Weights of a small transformer language model: learned positions, a variant of Muon for these matrices.
MLP neurons of a small language model. Each row is named by its layer, matrix (up: input weights; down: output weights) and neuron, and shows model dimensions 16-271. Each number is 128 + 24 x the weight over its row's rms, rounded and kept within 0 to 255. Numbers have three digits each.
After each neuron's rows, "fires on" lists the tokens most often at its 100 highest values on Wikipedia text that the model never trained on. A number after a token or word is its count.

L2.up798:150106129113161103159118090153113100103101159126127131166105150121134089163139135138108132153141140116114102128122134134123117170090168154137161096125110117146114104107116146166104155179123107103135135129150099109122121139110122104118102141144123133127154117121148112130166116146118159087105127134155122121126108114144137112122124137108128111130093114088113132139092159148156121145114107124114112092130118139098114105133114117123126124120139145120167175157098099130140146164105103110088112122101133103151090094092129156118113116079165101146104157143126164188138136166135110126180138133129142124142137157116143115153153163155143148125144093122129163110124136118157128085115105157125116108109155083116137109094135142146117098089098132101110174120094120129166154131122136
L2.down798:148136122140139129130147110107138115145104127116125129109140136164095127127131127159142116119102084116109101160106119141155137141151111142175116114164149108106107136113176128133132150095139106117099070105123087109105155093159104128123062157107160130122130106120131121103149126130098105147145111123122104109167129188090129146127124128119117119084150118111124098143146119123217148142134157133117124146137141143123150107103169133135117114098157178172161127127123154137132126174186112072138138112140116091112113142122097147143145119123129148119131144117155180123168108122136097122080159166130120156104187124118139133136175146125130096122103138120109089092121092107116092160125114132164129131082141097082157135105143080140134109135114141142140145117126158116151109079126140
fires on: " of" 27, " King" 14, " Prince" 8, "ology" 6, "M" 6, " II" 5

L2.up1405:081103136152123151112075121125106171127106102180093091120113125160119101143069141091121113142112085131149062122135094138153129105092169106152123123124105174162174182112100145137128139138141148109137135122090161075152114120116115112154111136100115138155117064133121112116109140114146155102151094149116130180129142144109191139118168154152159136164111121123139139105173098110113115164115142150116107127140120135100134146122136135124107125128134144127108129148108108111086119115151122137155144101100118110148157139169183133119091099120149158121136100127159153158111082118121147147139103112144147103190131139128121102139151186138134134100136131139169116124144163116134121149109164121070167148103089122127093181156111122125131171152112089089147103089076177108119136108107107
L2.down1405:058142115161122166102111154137092123169126092120109078104144115121137118139151128123149102122131150176170132101099175151139077156125172123168140141129136111122100127127062133145108130110182119169133170176145123106137143096160101149120095105133117116142077148125121122122153137122111056101127146151143075138132113129122146135126140114131166147113166113098151145139150144125141091156124117115130143148113153151132174142099090105096129125087151123150122083143146103121124109097128130087142135119164179134127154131138101142094132156101121123113113112113122130132182108161120128103141134135126161116108133139117080139137138160100106123129150089160136148142105148090077094137182108146133161096157113096169117143095147125104108127134167126144189157116110173124112132077135104
fires on: "t" 15, "r" 14, "d" 12, "s" 12, "n" 7, "er" 6

L2.up1654:122091162132111116160092117125127100086116161107126122132096141089144107096136103148117120131111126082094149178105131112111171115136123138093096189159101151135143115103130131146131124147110115079146122125139130135103116113148076140159109124150134120086127121122165099133106112157122112128159155111176118101107161065121138145129132124139136146149121156136099131116104091086106163097182101129106141185113088138103131145124136179117120133135073105115120120160101111096108141151117147083116157127130135138176105129142128166140065146085089140126113143149170134148114152117089142112153135121147108099137101143137114182158132159149101117178114145120136090141169105097152147107176139121104126153147127189103114146112156111112141102112130144123108144115134127135097158142115116
L2.down1654:129129123161113132147105155101083110122144122119117101122109157129126186147182110125115106147095101138121085126176120142097127141138147139099137141120106132138151144143104127125146139137122112150107129136175136159142142122134137107177153128122120069145121107136161157142125156093107109148075114137139143118118096147125120158107145102146091101143125137123172147114170166135131086091144149115136115126127123143116104161173137107139196108134170155162139139099118117134121135118095130123119144106122122153095124108131095148149110107106132105132157123158127133129164140112097092138117117083158169131140084173136115142122140092130131133099140138102100074133121132135124127151155137136126139163161201119131132139083141161122133090117134095134143135111159169119080145125129145
fires on: "s" 31, "ing" 10, "en" 7, "kin" 7, "ch" 5

L2.up2494:126134126077130153171154092122104164107151115084108130075154150157118137161137131109072095159122163113098156152119105139134134135121146111173135139121115174130089153119109118155121111180124100156148169123142113106144166139127121128178151130098165123102156117096146158106139168112084104144089137152132113170153137148090134149119161151115164101140129144119081100113107111145155143126140120110137147118126123182130107173109168119107086141147145151148121130118091130121170126158137119117124099094126104111153056113152092150130138111146131147119107127173105132141159148121124169138119073136138110147134149115129114127137108162107130163151139103113132151104168097114140095142114098156116116076122099130091138152140154123143178103125128128121120172114093094134107131147101101
L2.down2494:158111107130117122115105155134191109148150132171178131101149121135121138108183121151149085108104108098138139116132147118122138130150156110090144151142103149140151133149128121141078079129137135160148167133153126152144124137142128111149113121126129125147105162115087164115098197124137114138098137119138123113129101134121124077100109155128144152101119081133100156106121136093086096134134103185154135171148143129139099108156131146122138118131133172112159137159113138126135123119165150127118135152154106127077123123105135161135139162155113129173123151109091091135121167114138090103116094165122093165144122128100116136146103120142129103096122141166147126113084168118106103131129143123160115108148105084125105113136137130162118124185191120107126114102137155105147112059126134
fires on: " and" 42, " episode" 6, "ho" 5, " Game" 4

L2.up51:102083110120115139175114068107145155131135130126126127120131175138145131125130125126139147121142161155147136126093161093114090166137128102114134151156089124142110083142183102146100108120126154124118116115127126136110083149098135126129126140129127142135152152141143154130141123101108106104149114142154138141124089117149124132075130143127070099157114134116113127128161137167176129075138115157135126142161162094127124141113135125089132132096158109169118130130092147094124136104093109118098104115158105096116125138106166169149151148145133103091160174174085129170140124100127119148126134118119090114137113101144159178118155132140169128135109149093143138125137139120150127141107107147133137060132139100135131128110149139144184095131130122090075138127100120073137116171159124
L2.down51:137137101105179133095100144111145117125128160161132118166159145145146114124119092146144152170145111102120104135145080178101170118106112112110123110150130126132110119105077118091150139180079114146159123091127106123147152112155107130119132129098133130157152161134069136125167088130127162127120129122110134125137148138160145103131106180101077133118099140154169164135133081146123072116145144122162117086121115139158108157179125088189111125083127135143136112110136093142129141097144170131138126155120168122112146142117081145111143112099119117123137090116159100153085166134130139129112157129162134163074081121145124108129151113120106135129104122122094102143135129122158167135166121100124124139075184135106138135083101145120106140131132128153098161151132126161139132130137147
fires on: " de" 28, "-" 10, " von" 9, " da" 8, " II" 8, " of" 4

L2.up67:146055128105074111085131124160109130140110139136135130079111155129110116166127132117117159170141114104139118134129127116143080134122104156124137142148159142114114134159112109135150134129119077104161161164108133127152085139099119163124158103162123170092137180090116149122127114111179163127122102089164071135073114109144166140123167131171149126124134109107124165117137122154136133101161131117164110167150119135117095141123155143084140137153126180126145161110108101099115128096142124129072112110124098117105102112154130119144140121152170116169122139109096179127149103137099088099115155107141125094152111122151160067142144126124138134149129118113096140117141140134086111076129187115133157088102138145111131151117105107118132180142104115148120159131125176102169125161120171
L2.down67:153194109149124138123086153131116145138135097090120111118143152122153101124174117164123124109169098129093140145181142140085166124124105112090131142128152099113154146129096106095129135164171145142128098099137166135106167102119104165116133159107106113118143132125132124161132134161072133132174120120129142120169092129102142139129109124129116115114135183162139116152131099098137086126086117142129138133134147142139172117116129129144105124094111094056131100132117104125134134156135101093135179126112137178143165167089120102123136154174070123099155088145097070139117179097105145078113133159141137129113116118167122159105164146143169133110121147102137120167102077117133133143133134074136140154139176137165160067140178118113128118122161138111159131110129132153096120149115104
fires on: " B" 23, "-" 9, "B" 8, " l" 5, "L" 5, " be" 5

L2.up2624:141112095173160138120123112193087154094147134112134120102135069113184094130132152082120144109098136120127089097150138117135115159112155092101079176113087085119126087101106085137128156146147175151168132080101151166137103113130130109134144109136118127146128143133156130158089167119107109131086133094126155128130111105106064146114151150217119129141134145154137133139130121128094141139133126127125120137128127129154117104117112146154115104054171148130127143098129129082081134114120099097121140112131135122154121191089136133131106135128119140172157162119151146117110139138135125100111129164123138099136152169120126123139105151082133126109164142124062150158112127140136115144112142170132117117152089095122147019155121104151116089134138124102161127142122156130126138116116170
L2.down2624:105117109127102125128123147120145171137081120127134135200116129164117122154113117136173140156156141104156124149113135158141126152117141167119133092119114127135102128104146133107131136110191106124130111150188065096094153102128089113138136126076103141150094143111091091129113170091076112113102099110089118163147105108137120098137123099066129143113087114095118110146118167115130122140158112154161142137165149115157114104140130137144097131170141135117146120111108135194105127085116118133127151137133157121146127127138089111120130153116105123151108105158125117134131081180159162134143184153122109186129105123115114126132149157145127119096092146117090142132125124107196145095147195127154118100115129154147148124111109125113092138137145110134119135154118124128151145140155090
fires on: " in" 45, " of" 16, "," 6, "s" 6, ";" 6

L2.up387:138106115135127098116104142102083128084149139128215149149113154150140126153132119167156147114094140132116115135163129133142165126154136124191139132083113120133110124132154128138099127144137111108146092120162111090178126127131121121107120137135074118126138117160132109136119104145060133103123148140125129138139134132163139150130108151113131142113159129117175152150166122108095120157132130129109130137098161113145174084102133129132142084128127120136135114116170131105114159128096130125143143114133132142167141125096160114129156109157125107100111115172113138115140080141122112115155096136107079083132106146122154146094128102105150142117123132093130148119122138093150116144150083158129100119128112135161135128158142139123135097102136090083090109160146171159113119131149101
L2.down387:122116130111151140119101103125139114113138115136111110084145152142123160148145107106134164122133145124117135123113149091144144083116120130123108131167128127127093141159140147139151147102083149090087107104120112135142111162084127119093163134105156098104144128131111168117117163141145138172176090102155138120110134107164128158106115079141141154120122112164144100141117112167149138170186114149132121129138101100144162126115150117118104131086115117116121162173147133134136122124162152111135137158142132161177145115105106096181112124103136111159119143112070104146095141145129097136095136167105125163162182141096122118109151121169141145137162080140169156116097118107132134105126142176129152143161136137119110149107135116103155130115104169140186152144125093105130153131145125
fires on: "." 62, "dis" 6, " |" 6, ">" 5

L2.up2106:103095127125113169093154093114152125131170121134137116102121114139133110110081129126081051134133120113136146152122190123152107135177090111167127158154154175125128099144142101128141146079092085132103098144120127136124136146112127121153109123148088090112111143057122149118127125171167139099126124126173113146093160114165139093109103102104130161156111104122075102176116121094127124142165142137117124123122130136131128130136091168122127142124093140135116158149134137131108116138118103145170114167095138100156116164167152136133133115153110170154105108182116108152120127120133115183129112151142126094108088130105177151102149142084118129151108066123129149081132133103156080119125170163102114144122099128126078168128131118145111129124145150181152138144108098138132110150155111
L2.down2106:149172136111097123149138164180123090144088115127112112166099142134141134111147130141140137151170171161153128131154105158136091152146125145082109124108137126109075131152111117124105129140136118114153140119127101148121136173092126120093118090138145179171118107130119156125163151133123098133114123134136130181130107178107173131124116152130110147131153159127161137122176176138119164157140148086141143138148091143090124125151065073102118170140113150122099111128144144148140110133123132135133125119130108113150120074129114064083097131119123117101100110120187087072129075130110134090115139115089108162111088133096146155103104115154133131130131165165110124160158138117148137125101139094133144113134128126080123118126089134119141105122117123143136116083141127145122128132110114
fires on: "o" 21, "s" 19, "y" 7, "n" 6, "er" 5

L2.up1784:111087117119102144171115111113113129147138156158166126100117137144120117137112097139136082137154111149087133136110136165141104088143113098132151173140106131159149125143136146134137157125182141112098127124149172095161150113153136121191097128156168145138138121126137135126165142123128115168147137071123156148123161144110113112087125154173095141132117124102146142113153092177158109132114150130146126092157158148121145169138128154141104109117142121102110133129206138137104123113177096162149155144141132196158069141178162134102138103140115140184124104109132142100155105141138133097147133092143132114114100132141127119100151137104129136095147100147119134090135122137125138099176148091148091107120143135127087170111091103109089128172139142116140160140109147121144106167113077
L2.down1784:140134100111118119133135124141093111124165133129126129138077142125130118131155094147086120113099103120135136127107156162090132131093163114073122111157156135113135150098144150168154121144148092147145116132124125129136082088149083091141163134119105152126126127091107129168113120154108168150117115098103109126107120170144141132141134144097136148120160157156150107121130110148115142119126129157117136113181116154124151168111093105132132177117122168103149114136110135098088147122146116112115131136103087114127149090155177163124117134115129149131086172097067122143123164157108135165119136088111070137168219110136119119137113124102171158078126151105087113140083114140081133126105129143081114115118146079156165119115099153138123156124119136127132141115132178121148140108173133
fires on: " All" 19, " Al" 18, " Cy" 12, " all" 12, " al" 10

L2.up642:151176135142146123133118122153131177142121100090164136132127144145117137148169124114156113115118109123192122162136101163098151134144138154142162131133125122162164154101079136164114115119137094144097115138116107138128133124103099112072137086133091115141146125106120121111132117136146141120134118134098114105102113125138150139092163131134119141080106128156138162132122112122105113138160166100144123131118123142145110116113152142085141150121112118120157137097113142131180108157098154130139119134114156119160135103194144143135119121122164139137103107131186147143178121132142137060131112128088113096156146132126117112122102125150176102101153153160147115107129132107092137152159115112136134112155105098126129128138139135095134110093161126161109167142173066109103136160132085
L2.down642:120141106158126141113143147157110137142134141105113124098146104132088192124134120162135120119131111138148132092171146172151170121088152108092115128111117147133140146166144134140132124148117147130111108132120130116087117169163093101164145135118161121105116098128119116159153155127128101141135121136133103120145135085110113097160134145153151167137154128166115097115076172130150118142135139149131097118095124130168168144146103142091152139119143151112137124150102071133093136129121097117124138107129115129122139116131065078118151121131126127113118166133117166137173113125122094149135131117103170123142135107121136140150143111144164101117101139150149104159088152124126139079118123098135163133108132132151123099147141102118158123149130165153123087076113127133108120102162164
fires on: "|---|---|" 18, "'" 12, " their" 11, " and" 8, "---|---|---|---|" 8

L2.up656:139133105157141100164138097132088136129120132176118130130094164104139122144132173177097120147149136130127133079140121140139106120155125126106130174099098152147095129125152115110124109141152087123140183149116121111100123151133158102101159143123153115162106105125124134126121136110140118152142129111175110148089143141123119162138135146118136112109136156098132122107136113096128148101152149139159123117122125100128131121094140138117097130184130127139151107146133131184113120193143159139130137118107140138142185124117183133160142146129108112123157118132139135135087118154082131158139117131122139101120119142120122111153138138128115148118163161065105123137153124107119126115066138133125156086090160117134139166120109119142108083124138117118104159142109130102155148077110093
L2.down656:135075163127130129121131122148137158112112100118137164135138129155135168115168124154149172107127119113115127125101144153122149149075168119168113160147103171112156161093090138132167123110072160156108145129128095132140162140098089126157129121144148126102094142125114122126119143089072100121152101118086154111154107096102079116141110128126111161115111114099159170107114173134112134152114132172108104127118123154148161105169135137088168154143144113122145146127124161176143146168116116107123139116126155163121083112171105108081141131138129108139104172202102117146116102108117095138142118136101113164131143111123157153122132147128098149124158116150138130118109110143124186122132101155147105112112112123152112152105178132149100143099129116155143126134121106158169105133110110
fires on: " as" 20, " same" 15, "s" 12, " than" 8, ":" 7, " different" 6

L2.up2427:124140098105083110158154107122131157095131100122146140119136185153148132135143128109087052152135111147139103175139112138074155095132149157113135164104110160099167147150138121120112121114116138169106119136166104129134139136139121133082088142101093103101158128133111176141153174101148132130095107138140134156102124141159172123110071159112107104121094105136146159092110119115126131150116137076144097126158116114128121135137123142130108100141112146120107138151134088117171117146126174142089160093123118117176106123152126142156108142121127116108122144122127128103136152138097095089168155111085180141084156140072128154132147130144139103150159147105126095100095159129126154159118136125118116125156092168148127143099128134138119134114159121143121120176136135136142100135075129
L2.down2427:137138112082185164126117119155105139146116118133162134193128154128144125139094120134141153101117150126124113113074135168121137157104200147123148085137105073132117141118117177127165136150139136172129151086096072103097091134121109125106109142155081135152138127103117122089073120105100094114135133111129143099110153092175099075123126121069131150134112136098092116127102153111123134099121105155136113173118179126102157164134121151173141174141145121109107109127157110088133120167135138130102150146116140091123116159117092077103137119156135089149101111102133135139119098100138142099106108129143164124152120116129156140158130078143148114113110163108129080138135140131125129076129119166125145120126074126116149145110089124109117143171145129130133108123120128095171162134171143
fires on: " and" 28, "'" 17, " one" 7

L2.up1028:174132149149138117155173130111096140106130134167134139151119127109126089134117126156114131088134147138136115139137125147146169110132112122141112102111168132144131117153128124165154141132147130119092136140120102081141117141099108101162146159111091163144147167152151102160148084118163118110111183133098138083141158124102133133151119082120120150096145156100099101102151138151146106150144121092120169115115138156127138103120144148165086093161113129134136132176095129131096114125124135149164145115138092132123179107108156114111162136141092165064100176130080130115125123138125151156121109132134114121147107110091101162159131129110146142157142103102158156144061127099073144161128124093088129155136126131100154161124095148123104092119113150101154147124138120145145112128123107
L2.down1028:169081138085150134091078125110132131131156133124108099116123074132101162115126126117141130123140089116125085107133149098095102187110160087115139130128100105087113101178175120116135120155138113091109119146114082116141161119139094150151165168095146138129135139139161109128141177134148140130152089142154115157115122157156121097141078121123107131129127122135102105129101099124086097114131112132149119122127163144119136099154132170123142119103135111116152090132165104129167096201100084141109164148153141174105130140166157146154145140139126154119145130158144141076122169156090129139083109094080132173128161076147118149146134164151135114167127107107123114123135101134148126123101149108082162131196121113140121118199097123171150117135111158151094132111116113117119144117139110
fires on: "s" 59, "d" 6, "i" 5, "n" 4, " Silver" 4

L2.up1311:145165084154151164139144100150112147137077114105075120140139136140150149093134136096071127125102149136113132140121144099152155159123156101158113122160199130102097179095159170157156093143128156180145133112147100139156100154178143154120089143147130142136138125140170105092133133135133105118100152116156164115135151094133159164171102148102121157131134147095113120157128107126131121146118124131157093121132150120130134116109159146135121164128145115091136149105081155093119155123114137151138126138116122146144090115189103069175186151139159102125104142123133166096166121187082113148142108161112157073138200119110168156120155121166136126162134138118115107101164135143124089147102159165152098107098125141127097112152149117126098118122153143111095134148104136140165152138171142
L2.down1311:112087148161168137106138105119167114190143150129101190144159108170106130100127168131066134087119103147128101126117144129122114095152128090082103139145131103149129101133107124109137121140113107095097151129135151070164138133140136103116167151119130128126124130166124131164108117130115113127104093130150114146126127111108114142112130128134192108156106124129162158174111105092123153143159153113120115108126133103148117134065150136104152108127128145146115099135106115176140137130082089090136151110119120110114166111116132158159141134166142153130087150104154119122083115113146097146090097142117084180109065116148139118121119105151127162109169098194143145132114137116135119128134150164166119088107125169151140120163099109106151159132105188138157157115111156157153130133133186
fires on: " as" 38, " into" 16, "." 14, " 20" 5, "15" 4

L2.up1499:117115105102072168135109133148116128157130103148112115135103174123155115141147139129096134145126132149102134110103102153086157132132156142112126163139135093117111137088132137143142149117127102106110120128096102144158103140131127111155146117124176158143171108139157134164118106083128155112150114157159104093157120110138112104148118157154110113174134192164145146136130143100127098109127081102176115136110124129121088149120153131130122092117131170138140111083115138113154131115122141140131131182118131133098049132127137085097141104131134145177154136099115145132138135119154141117117109146146144100150145133110113131154139104133127117162160151136083143130097147104134142101131143100113189120128116120163108143104157085113140118123153106107133128114104133126096138181116113
L2.down1499:149116106129128108173073120146128138147115124141153097156148073127143078119127130131128112139140108086136149089096106173154149153127097130089161097092173159134134105197144130183115164157132117137126128119108133145145084165151095089093096165105103115123094131131110114127135157117107107115109139093119122118148094192121110117119106117131162148131111097093132147102120179108151135149096105172150147122151127181114113116168106125143133136156102136076131128122139138116111119093178130127115112091123126110140155158147110110128073129187138150115140135116193092115139111141169115097122130134132108144093169149154113132136121134131156161101144163146138130117130097114148118150169134101106120126120141159149110105148138145095112156138077148123133154126144150129097145143099133
fires on: "." 51, "s" 23, "\"" 5

L2.up415:135120146138133113171103138135113144144163110143139124122099110098150128164160118095099123148145146148144129162113117118112115167113137132134172160112151113125164149143129145124144174103100097169129123067159124142190108117091105118143111173137115105176152099090137146172128155110116139126105104099141163099120177146104109103101066142093132123165130132128165134140130137159138139128107130089138171111139121101080153139125150160120095141114104118128108149154140105143148132136083127135137149063140115150101150161133130145169176152109113098138096096106122099133130155092120164137131119142123140104130170146143121068130134170076188135127115156106095127140125098097158143138142189120143163149112147082079091136114096126137161095143067137133116142119125162146171133147139153
L2.down415:107105110138109149160076113132177114141116127152097148143141103136142109117144110103114152135182131136146122116131129087129144135115137116058096161148101131106111142131107134092123101140145126128161144095117135089117126119118154127177133128132149147109089108102112130170153161142166155098127130203075170155141117129200121155147143124117136087122146051109134139136103112139132138146140149174113139143163145122123129102094175141138143152117114128151097101103126180140147153185119128072137097192135143111150132113123128113081105084172134144093131119110104132134115112142148142122132138183159103142107130101123139157148144152115117092104183078164183135135123112098133107114112111153140112152128133129128116087107121122123099077133116182149162151145115141102099081139133137
fires on: "s" 66, "'" 7, " in" 7, " to" 4

L2.up558:100108086142146136131097125115107122099138174127121127141115134095141149115161115117099123122152188132122132151111082137101172103127114116065143149101144128132130083121133128119154129105136152160165168108186066140114112130084160103132133134177126105122148113155153108074102101163172152160157163083138153146156126107082141147151145145145140127122139110091100155176137118156149112157133170077157122131150103106123088140116097115144139144131157135100107081111139128115119093106110155093173087117095112138156145167087168114108146083124128141142132111140143137138126094139124126140139128168134125133154102122122127128202166149121131147154147121145107119142152186120140123123108103139157128127130088128125101109088105088097108149121161156109117079162151153160109107121111130
L2.down558:168167121119123133110109095114129176149096124138125122108132163101114114153165123162120092108140095166137147175163162144180141116095107135111148143138109122160138170151138140125117127119122111105099163086102157077106192140120150090123132157086126105106122139112159175138097108137124104134126115137111169161137125142121130161143090130134163130124157126101124074107111123119121188113149133157123177103117184115155124106131133146123117104123106137146139130165083141116095177182146131102151106121141123144139169175113155192098102122104088100127143152111113133134166139119087170112138122133140098090131186102163114111098129140123169167133105123099113124165116130072146102090122134109118066135120067103140119166115097138136137107108108140096137145144110148139136135147094106
fires on: " in" 24, " on" 10, " about" 7, " for" 6, " at" 5, "," 5

L2.up913:194140095172142132111137094161168158070111120128146171072158112107132124138071112134121120112144115135115186076122133104076171135129084085120165157167161162127185137166125160113115134158151179093147136133161105107132131111169122167143122068122153112101159101136105131124149099132143133120107178139087115150162134088149104147145174101141116103102148143093108095129123135117117163141142119106111109138086110126103156097128143171132121137101149142117130143152137116129137120148157145119110144055138112148146156123138139142159107102167152135145061103127103071126139167103128102118159128128134113096160110153107130137139138112103146124151155121097119132129094129120137155132121132175090101153162090116139137114096152141067105147130109147070164140127132164113128157163182148
L2.down913:086139108116157150118151153147138094090076148122118114156142128161107135134175135112136114173148110171123134102122095122120145144088130085063123169116110134154131093096122165162126121158128146150126116105130113128134144139099148115153118126102121091106154113134148159136110116095100137169142104112160090105109101146093134119138132147141136133140113110164099138131112084152155117108138122152147130158113125103141187132147069125112137133128161098157124141161138104107107148171125103078161125127112136167170116113085133112128112082132132113109131123110113113159103116113122118143090114163136140123130150106154103132156167117085097113096103164116171112136155100122088075144148138100103116124146177166095143093130133127163124137114172142125086108072153106154156092111101145
fires on: "e" 16, "==" 16, "-" 14, "s" 10, "ing" 7, "d" 5

L2.up255:131132102126102124149108072117103121130153102163108126126142129097112142115102128156119122159106113161162117133136137109103159132107113100130113175101087126104087150100136124108150131125121127138105117109096086124112118117138099134086153129108123140088143119169115131100099140102152108205163125108121141130166129161075110142134110111114127125108149129129120122141105082109134143163111091132112093091097131112176114141124117157099110149139148096133148075127105154117136128160149101111093115119119149090149120164125119135125150115155131129131139124091130146125100149150156129094106140164097122136178124128121122132161163129122167147117137152107170145094156114108101157166090151106152125095140109100154114158112118163152166111187121116119115089134168125140125130159099167
L2.down255:086155130121144123094130085121104103148150097167144113099141115126135139097176102158139124114121133087140142117125169178134119085088113120164117115094166099099107136167102124095146130152122150132127085123118135142125127112138112147087147105134102153152128133134174131109126154086131138132159138111146097114125100120122169100141114167116133092136110121154098126152178123093166139168171090112116163135197099121103134101119118144143122119159084114156131135159160121165121162103102154097117112108092121081103130121118119137120184117055140087127104161135144177131113086115165142163135139133126143135083159110143164137164144134111120127120137172123142148158123115102121107128137119140125093088166159118103131197107118115124118132133143170136130110149120152131139108137112127
fires on: ":" 40, " mother" 8, "|" 7

L2.up2448:110130122143148101134084112129144075160133111140106148115106065110117088122110092103124128136147097185113135145153121147098109139137114152144172151103082139118096155107110146098148148140103157135140118137130100131109127126089064104137125121112132121118119076140116130118158108071099129127165131118173147122150115112120137121154120108142111088148168121158123167151172127147134096157128167168107074132096129126109179140108124151161131145115161119161140117126146118139142113139092095108137096133114171153127159124090118145106069124102131096081152095108116131160137134117164149172164161135107173163124124095112103081125129169131163124128140120146119065131148089050130113129147143133168124165134100113109142160107106153117149090138139116114083171163115128100112122156125126
L2.down2448:099111114109163101146134121118099118144139118152117124133174130184128135113187155119142127107150094140162101146138123117094150141122075099155157159145147123150148106180128106090152145102138099166125108155157174122138129137128093088125127077120098133114117138133144159148186158141158146151158108086075140117141089103177090164117123152124131115125118142124161167136147094131121139147125139122111129123169144122132114102154102107177128127109143175150140117145117152117133145120104138103133151194098150153112181116157119118122153167133146157125128136122169112142152093154142162120131053143132123114114123073154089166089121131101140146168112123119143132107135215161134146134119134179138134109146102122117098180092111115136100167129151126144121141107141159106137115142191099
fires on: " by" 60, "N" 9, " according" 8, ":" 6, " at" 5

L2.up660:136116190133121128140134100149145103129125099159134112122092145115094120134132098125106131123118117125114119130094152113167106085147118193141114160128135135156117151101132108126118119165139117122119128190124116119147140171119104118127140114108115100131111119113112149094124141092120116143131141167158124142132110090136118117116107146167173182099117111163106132121144109125165121089119108121171101130108116120143095147094144093131156137157119089125093106152123145111122139118182118137127106152108152085105124154105168122136140138118138155131141125129146159138113164115164164132153122139127162131145162140096169117122132104165137105102125161124137155162118127127116107087130137143128171153103125078112105156104114137119107119107170100087101142157139118125176128115114113
L2.down660:124082137097132123120101121103142160108124143097112109118091128136110084111120109124148089154137100126131112094129178155208167179122124162126117135137149137122109096144161122106156133143119104109110112129091142113173135107126071145118121141146112167135118133177158141073090157122069104099139155171186101128149136127146125124166168116140122143102177106081128147119117157090136129115121109111140144146166118139090083127147180123150129146158111146149088145100151122163129112140144135168132126104134113142100102144127129093134135153131140149139155138136125108148139127108166119127093112116133129173141158139110140078133126149150122147131093149109133119141152119144133143090160131145132073114122106155092097182119130078104132132162156120101102152198136110120125138119124077
fires on: "." 81, " of" 8, "C" 5

L2.up793:158080117131151123195150119122118117117121107086142152148082085142089078124153106144086156132111145120101123143123149109120147181154153175149175105104141138147051125108119108162155131151111160143139098104148120111142126136129113129100136147111127155129105129155107134147106119177108120140102138171149136133122142109124111107146160113112119131111168153125081115108165159091116118150122130150111080098132092140080135144120102181136139085158140130102148120112151119142072117139117153131139151160117173122169172134130171152156133116114145113123123123089155124132150134095132150151082141118140138130147133139127148157131147126141108129137096163117128162123101105153123146097108143122151137105115131105130118106146133103126129110076119159099138122166162171108140117123153118
L2.down793:110126112159143158138131123175128114112135125155121139117144140155113101156168136081090082118117119153126153127127121179141116114106125108148091069139126153106132113138097131142102146102116060101136097122133106164127124139153138108116172125118119084183135111119146127138073144151162145143122092100131122125159164131133103124152162141096104110057154143127113130121132185154133148147133085142112110129120171100128109127099131102134100112138156142088131096124142115112082151099124126117112144138100123088109171129098124111142137111094138106101061148073118127106126129172115107146085182125147109138095127123109135152100136111155122129116111131126103149094121107091152108139106170082119097105111122096111103124119097150084117132118170154128112152124144125139128155118150115
fires on: "." 42, "," 32, "–17" 4

L2.up1553:134108164142134114131099102146119100128058084171130118116114150154138134073107125150083116132146117138110130142132118113115085126148130166135123129143128102142135142120133095100146190148113153110115088104093126106143155128134124117129146124159176149112124086163111096088130114113155120079133126136169163142151130152096167115164100161150121120177140122112107130151107141098112086117127091133140145110116091152155140186113126097134132152118139129136132107131107102140144183124177132108087119164134115155141116146134140133111116106101125091115133105117132187113144114147160077116182108128127127100134178181098173134104105112136141129113107117145104095119166106118137093099091122124129144088109154143109125133094134139177110177097129069112112131145118135094142124156093112
L2.down1553:103135113116110133126117163120132135137140139156112152112123164111171144112127116119135161160132139143117148133130148129141113115108097130166106110100113131098149107118129133143133154137128124126144157103112154079119174095160140067086137094107160133120128080117126166146122113141115150137120102162101103163097097141113120130188121093123145078147140136108115120081127172183167181175145098115111159151136113082123091139125103130058142148139126133120144106090171104114130121095161134129145112153137139114115126148162191139139149160138118113118113121109146116160121156098131136071089173130146138168112132140104115166149138127138086122098087092137124139133099104124101154168108171161143135154122143131070139132147140091148154121108120119188154114114110127102101115131170119
fires on: "s" 36, " North" 14, "n" 10, "mer" 6

L2.up2782:129107127134149137147092158125121135082132127096100147114096129177117102157116160095100120141185103158128127119169172078116126090116129124134089113112155098132123130119096064098086144158149076166144159159127136112118109116135121094132106139096159145138130127128067115115145158107094120108132120139115108129146100101180145132141099118130125136134086124152097126120124164167120119154148130098147148086155132151119117136118136111141139123156105137116111126165111148078188159129140144092143155120125191092088124128168125129135119148142137130119130129172096073152111101109154165138165136129100128140155127127163220127143171120135128123086183151113145118112113118138139104115127122146135175132091141115121099111126106146118125204106118132125156090181166115112122144137120127
L2.down2782:152111131088127127145121086139102138108147107143137156099121153162147107101126123109104140153096153149140142169123130157121118126149121109126158140124129129181119098088142085145130172104120179165112110156111086128147185137129127110162104137131130093083142110097169168137154113164092121108103127113147157145099145100126104133096122128141113131143154089108146111106113103134114152186118130107128127123116129152125126138135101121089144146126147161119131094137135100104111128117133164143166152111158123128138158127136169143123154112110133176122127109103110119140128161127123114123142125129137054121143144159155107154135154113120117130125090134126080147116143132132106168137196157089088121172131154139144144132117101161148139131089152113152119132124121185114161109092167167
fires on: "s" 32, "ing" 16, "." 6, "ed" 5, "ling" 5, "d" 4